config.yaml
init_std_o: 0.0
optimizer: "adam_variant"
beta1: 0.9
grad_clip: 1.0
decay_fraction: 0.645
seq_len: 256
doc_mask: false
MLP neurons of a small language model. Each row is named by its layer, matrix (gate and up: input weights; down: output weights) and neuron, and shows model dimensions 0-191. Each number is 128 + 24 x the weight over its row's rms, rounded and kept within 0 to 255. Numbers have three digits each. A neuron's up and down rows have the sign that makes its largest values positive.
After each neuron's rows, "fires in" lists the words (lower case) most often at its 100 highest values on Wikipedia text that the model never trained on.

L9.gate343:154136136132128105142108143132110125166172146129092145106196108143129131096129116131135158170163112122110096162167142146168118137148131162154114115129129090139118136173148100135139037083145155139101149141155132137095152139116127155095117120124153154163113124122090128153113100092133150122111138101118131114124141129074148154121142122147125130088127107150136159107152146117130095119146123145112129086118145076109099167120104103140120086116159136137120087163127123142102141126124158094148110103079088153141104128176124127090147144125147131168165093131075117103118146130151116110
L9.up343:070132148114153144142106143126169108115115102120179138125150131114110138137194104129151109125129115112172098153155124132136112141140119136128114141127156132126154139170110150101111139132146127123163131092127127097177125152127102136091144147074134095144171088107175113124112138160151181129116105151106124121107104148151148131108166140123146112122183150153151174112130152070144098089143097138135122162136169120102174118125105178120109131076137126158158098101151130114118116098095127126087125146114155129151155138127120145139152156135136116132154120160111134061141120170116146112
L9.down343:121115107121132134138129133129101133149130120078122101117104113106190121143121125123144094161082137096164135098108126118113166105112104098093140114113129150099127113089112101137120075149151106127114129089121147074100130158094117148152142108126106139072108094158131095116115175149121126096148139128137100182114120152105095150181140143187127130127108135105104118138136102122164127124121115147150133101132137132104124142151091135102151136148134147126138110072081141128143176054105149104114118136128124133134158124109127111143160132137129065180167078110118126116146098131131127113
fires in: "town", "state", "city", "municipality", "district"

L12.gate340:092121158110109142122098152122121114108151123168087127141130131156135130114123133137147130144163120131117130135150081135098138122127128104089070120119146115099101111103123141153107123133139101099126125153112095113115163148175114148129131159134136145194150079117112134134133141093106129139154105131130134169136089098165142151101099118148101103116125172119150170111088132110131148138139112099105108138090082124093170138088156162107129092159120141147113053088150104111135128183132120138140110116125130070138126114077129130123121141103081122090122122147160141142169121119110084167
L12.up340:139107151139118147127139125157070157098127153185173154168155084135150102154120144107083117145148139107136133071130096160079075123135144125128158129132117125196147113124139143129083107134154095117155127149093132132140094087124110137103143116148106110137093126142115111140132130105111159080129103114142164139162156097121133122121147104136149131135144139135133119103108121128109131107118093115135080154112120140148097088136138158102161059112088151139133121120086105152121113126139117140120090123180150145137112130149082149135076128098109169110125101118129141108093131111096147127
L12.down340:091197158125106148178122167130127186111155156136052128109142113171104116112116100161106113094109116136127168123132148115098145141132116131096102100130149155079104146112135118167128116149151102122148154087124110109126160165179130108105146194131122095134086125125164140127132122115114105138101125110139147190133125115130158119119099120128071111132096130122112126137123089141104118165135104150090082108140163128124128141146137136139122091140125127130148144109104130128099115134084113136132135138128141112141126115107121101094165127120125086152072118130099130164152125116080149125
fires in: "as", "became"

L12.gate84:129095139108089149160083159128104091139150137090106141142148123120121101185142112119118176138097151114126151085117152115164122143132145162133146131117147110134140117126154134128122153133161113187125088146096191154152111118155125133140112096161125160133142104123118104111146143090156118133120159122121111134149125167156153120142093073131142132171101116151159138122139125147132135110127118153135098141136123134106103160112144110147181116158058138131155127142129145151086149107115103132145129118182149137123126115099115140125117108115178092195132119095172085106122155151111090112
L12.up84:117126127136121179183082126115118123129124136083086156124160149098121081164112160114163159107150123091119134138142175163110113135127130111149144112101131095158136115096130153165157101131141137193112126113154154144132122130146116119141164115136121131108147145146163120129129169095119121169136114150134119149109137173119111115145120092139130148161144141151139115172130129096139130131138110135137152152118085163148122173171138130152177134134114121142133141170155140146154114140079103160121096137143176117119165168131109141149132070127102100184122159098144100128145154144076099123
L12.down84:143149121090122123175105162158112088128105126114122122118092142122086113155088137130139089134126129132122122150096138143148144150167092157118122123095119166170155117133118130113137144141147141148109132143140128144112104144150159155166119086128174101090117105100131124129137138156176125167119149143162089141178157117122113124154143144143110087101168129171100124113139123156126196106147109093139136150160112121113151111141121094149122110103078077101105094138129137094121133062167124110138143120159113101131083106120126119132122147169112096149146099127144097127150179116094121151
fires in: "who", "i", "we"

L12.gate364:112142141176121123118104117118135153132143141107152099137170138149116082132174084145162111176147108165151136126147134121148099120168119163143124124157132131140136121124141106136118118084148116057104145191153119151111137139103148178085131099134156133178146117129135112172125112156123128100128133137154162128131053108133107125148157136108124123120152157122111140087111166142109148113088114125128086112138121138083157120094161139101110120143159145085117115096123100103153165150107150161154170111112112110127177113111116123161139136115147120110149148155160128115088107159101131128
L12.up364:116120108085133114090106146121106149098138136101127150128123113123166102124122119088154127141091112145143078131154132128101137084123131115130094110142151126165094162168129117142152124099129153116108148127086155127095116148132099114111126149154105133102107166171127093113152142061148161145170085130115138134115109164050151089120116112102147137131145154169127121119090140123105093102127137127120092123119090142130078074143163149123095110108112119155154132161110132156133119124150115139118134105127112099115141189107110109117125136119115151122142137175077133158168133111079143114
L12.down364:089134140138146123100113112105095167146142126114097140110135103148113145162120110119120134108110129104088157160119158118106145117144149146128125097146128079145125090130131106095139131159097131111124138091156154119126225123152167119125148124079105085119113148136119122106115126163135111129152085116167106193167128143121156162109108103123096131127129100096114162151132140110142143083123121132099120120105128093096145124125080085163131166138071120187127089122135124097137123184094152102150116160122145128159129140112136139144095125101111103113152150135126104129159129127156146117
fires in: "as", "at", "a", "became", "an"

L6.gate271:105114138129125134104089111124168133156099116108132125145134123136127112100125167086090099163133108144136067146116076192116148103124089171123143171141115111096131111124091137148127126096156118115135127146137093122163131182113122154096076090133125159183146134142138109133099125102102125104124135185101187153135124131099134134082153121132122151131114133127144122158124127128154094106113074149110139115122133104129109170127107119107149114114141142112151124167128137144136141096097156166084112113136133073163131170168104100127127161142134158158129115131154140085149113147116127124
L6.up271:133101080103176115114105115124148097130112140164111159140104136155129145131128149119100086175160086110118129151130134096120149111112106126131105150156152124080153099153133164129126095139131119156183140083139159179116108161114150136095122148113162127141138101122107126128121150138129067083147104164136143170125130122131101112116097090088146138094142123130148158108154111121119117118123072147076129106155130146158148148144098112127153175116136136084113141138105110099119173120101166125137081117175116094160124117120129138134174134109119145139059145106145116116133138138126129146
L6.down271:138183124110174147150147092095138108157178105102112128134083096120136093125136100144122179117150136089108140138126124107153113101130135132138150095103144145116137138072144121097128062078152104124156117098167123131105073121116127122148143140114128150096092146150154127130134119100142129136110099180122142122110150155134136133137153108130153139091161117121115113166135132102108136160137083182128130176149127135150156101097120121105113164106127110158142105082133125100126079137133149133141106098131106148128139109111099134121173094129136091145139092126127090119117091089088167124
fires in: "city", "village", "club", "town", "national", "arena"

L11.gate108:172111094077158123143153174138168135153089132121137139118125154093098132110144153161129122113131136127125126133127137149127116122181176125101113127119129109116098119165158092136134160127112090189127149127135142119096100156147151173143171089120129149147160105117128108111129098134139089111132137155113079135157113150151113109095098116148111121128132122138142148125123102106093130121172125139117129150138145126147111154118163097095193158139092076152109121125114119147127170143078144098102099121169086151102130123127119188153126138112096137144124165130105136123112170131097076142
L11.up108:144099143133113111116088131132088134091142098090165127119165127121118139169110112105119072134102134112123151159091070104128093150098101128122118092143150106154139114112148168116133059091154142168115146131112145170138097139159145161076124127123139168113129131118118130169095098108113146170149164138132136151147135103104095128126153135151099146153126140138095133134161160129116161123106144126137153138180159119175109152142172112098146128123090136136138115115142124137152126174125105157113097108155137121095155130122143124170119099103133121123104142170128122169142072145157134155
L11.down108:140138143099171110123156143136192066144122158089138132130108168122139134118110147105139169126138105140131106136145159134125135108166191138117154132097113148148124127088132134116134152110122125195128143117165151081108178188088126139132146092149115136098111129139137144109104122147085104109094118127098130124155128150105115118113106166138110079070142150119155148109143103146124126140148145174143130105156133077131161143102156142103139129162138131122159144165139124122132123161088120141074150150149124113118096133106098097085144113125112123126123134097110132150144184137097122141
fires in: "there", "it", "we"

L9.gate199:108123148116144107136116090135094189137110148112173133143142132139163081177105126119134146144138133122136150140123122138148118112114096169117097121116111110140152139110138091131123067072144115123159116115087132114156123144129130139124105139174116130115166069109137148136137125158135120143068119125098112159110104139135111097102157128152102085123121109118125137144156138102098097123176173154124132154158111159093143179124105094132151105159127105106087122119117148158135163108140134151124124102117159120100128114107094142102131102091201122150068116141119163134165141111119118105
L9.up199:091141117085126142166099141139084168141125109121132142092154170084124098135112093147106106146110116151139116141124128157131115129112093132119156085157126133118138144045095151152107135179152173188104155105121156089097121156138134101154149121136144132132135086074120137134172139080151084141132112140116122117143138125141144147132145116129145140151097132141125170125113116090117111102165126151123126103168111133120106139128153123106163106154108094092092158135173116115137112129101113086113146055164147125125112122080140126159147107114143133113127111115126102120120116128097118128
L9.down199:129180122125083141178130121098085159105121109113128150136143152132134109147084096180127142142138143102131123180130164134148103086152127098129112098148094157133175139136097139112127102111144152136130136163163142109138137133129138142130149144179137129109089143116140089112125138139160075131158154104144122153153117104113125137143146138135093108147098109090131138097145140147132142172132140167124135109134126128100147159129118129160182146154139098173144101104131140075169129053148128150116134113147090138154142106134099136117143104175171131135140107112156146101112135090184140123
fires in: "he", "she", "has"

L9.gate236:131140092100119140136125101146141124179106133100160111125171119087169140116120124105080109117124140152145114126107120143111129091158111150107114131106115129124159134097097124154151119119138146098176196143128169144153113115081133074131150111119123136126151100118099118160131155100139101157100116102109151146144152146130163130119188131146121116157125122155132174106132136108082078154163124159176137146129076116110132132134155116110147078152098102088106148119107118143106119146118122133060154120126117103119164125149085138159124105098186115100080126110121133127142129136127140119
L9.up236:130134055153144144140140126061075121130117131095128157136170175121141107116136135110137101132145136104155135108132085116125094099129174132154128154135126115137185193107100145135096067105140150133158160106131154108141125154116148163130126168132147132127129109109114140130140147138151136151081126146098110124099142170118092093101155150165104090109106137124094122135147114131121096142119155142160128134158093128077121116133161153124109108112117121119117145152154082137122161107121125099097167093118106098143104118106140135100154099136158117099105114113146171095113165114130151131
L9.down236:131178131164138094156121137147106151070099109141171145136145158084107088136075130157108113163131130095131149168170133121124122126111131108120123118138136130130131099133122161113128109141131167144117140136156119116097124114171127174146117105125138121126091136123132128101130127158162058119127110130126076151127114155120124098085116143087128124126101110090130156146066160145140140136168145154088121142148142128138148173120132128152136161161126151181137087120104155091148127086105120082132154077127124140149142123121140088151099115150163095139152122109131134143110096113170120093
fires in: "he", "she"

L3.gate52:125120144155154124093089129120118137117114119143153134116133145137113099156102087163138191182161118128120144127129132147118140098134103123126128092108096126130119179142178081107109125093126161095159130152148113131153160139123106120097139153178129096154135094129121135131115125120137135086121131131120134164117151153110102089115107127140109132087132133138101173123088154080099090186132146105140106143160074158081087086112159105123101125118148120121117142082091113127185165076103125135115079125122116108125135110131146106136137167136142147143122130151144162115152099154120128131
L3.up52:145103139135151096162087135101090113145057152142123162104157135105141120125130144147134105146136148112134129171123127091125114122083124133151108134114104134151161147128157127149099116104083168118117162134082158115078144103085128114094154126167125124125162131128118139176159147115140199152135080144158109123146147154100106179063104114124120114132108145176140126124127122136124160119142131156141145154144153120137114126137099121152116131129127099111137110114127151141139165132126083181101170109156158140147118105106170141165145101106114115102136131110142126089116146091113106168
L3.down52:094192158125128148121108126145136135102140115136158114123188129179108110100092152169148139139107106137081113155126121134055105133123090132122108123084087133121099108147153140119156107089125132118147113077136125111146091137145109122127151162188114090108092127149119096127137164118149087119123169141142105154110153072114128187141134123134114109126150138149073107123126085135115136135103147143156127113123125128129117138184137147102143108134073100118114122110127054137127119152103140132126112119164137114131167136124095121123118145104115120146148119172136119128126127104130143165
fires in: "became", "served", "was", "become", "been", "as"

L8.gate235:123115144139104155138103158121121133133139108139098158104122157176121112107105102127108139117106122115150101107149129131127111168149141132106148120171117088123112099105173074109130166125122159127112106160155133163155107147145138164144126121125128135142149096140096158154181133101117145117139156152140153154147138094138106088114143175175101116117152144136129150131085131106132150137114162159171129145159131177084123130110178150084106109132150114136143099102113104148166121141124156121117110129126132132186137121090114127196106101105123112070153103151126135083154091109110093102
L8.up235:145094168093136107129094162158116123098143115101150092167148117132138176126095146096126153152154143126123107150138150165100138140106108084113144088096094148131116091113127112164115136173188128090144125159136142126130112121111110106107113079094124119115067148095095133138155155125118097140101145120093119151134143149134128082089217091126149141161092166119131138153107139124134126153141102143158135110128132125135156094092158130107120092171169138124143132123116112151139118111109129111108122093122093132178138159146153133159134092099117118138120112117123120124141142139096098129
L8.down235:123171144107105141137142111139126164089140099140097126116170168178104097090132116128140187162122104145088145121128114085113118145097157142172122149138111080133166102105142105155148093153131081126171128123132131145132152119132097116111078160162109080114100144148142146131132127131128105120125146159155063125136129086157119120164135151114126121111141128102112146114088111130129175140125192126134147100124127119112148155134139149079153131146153102113130111133150106124124137137089125183130139160146128158123097141093103157121166074109127121125172135169117144144140138119114153118
fires in: "was", "as", "unless", "while"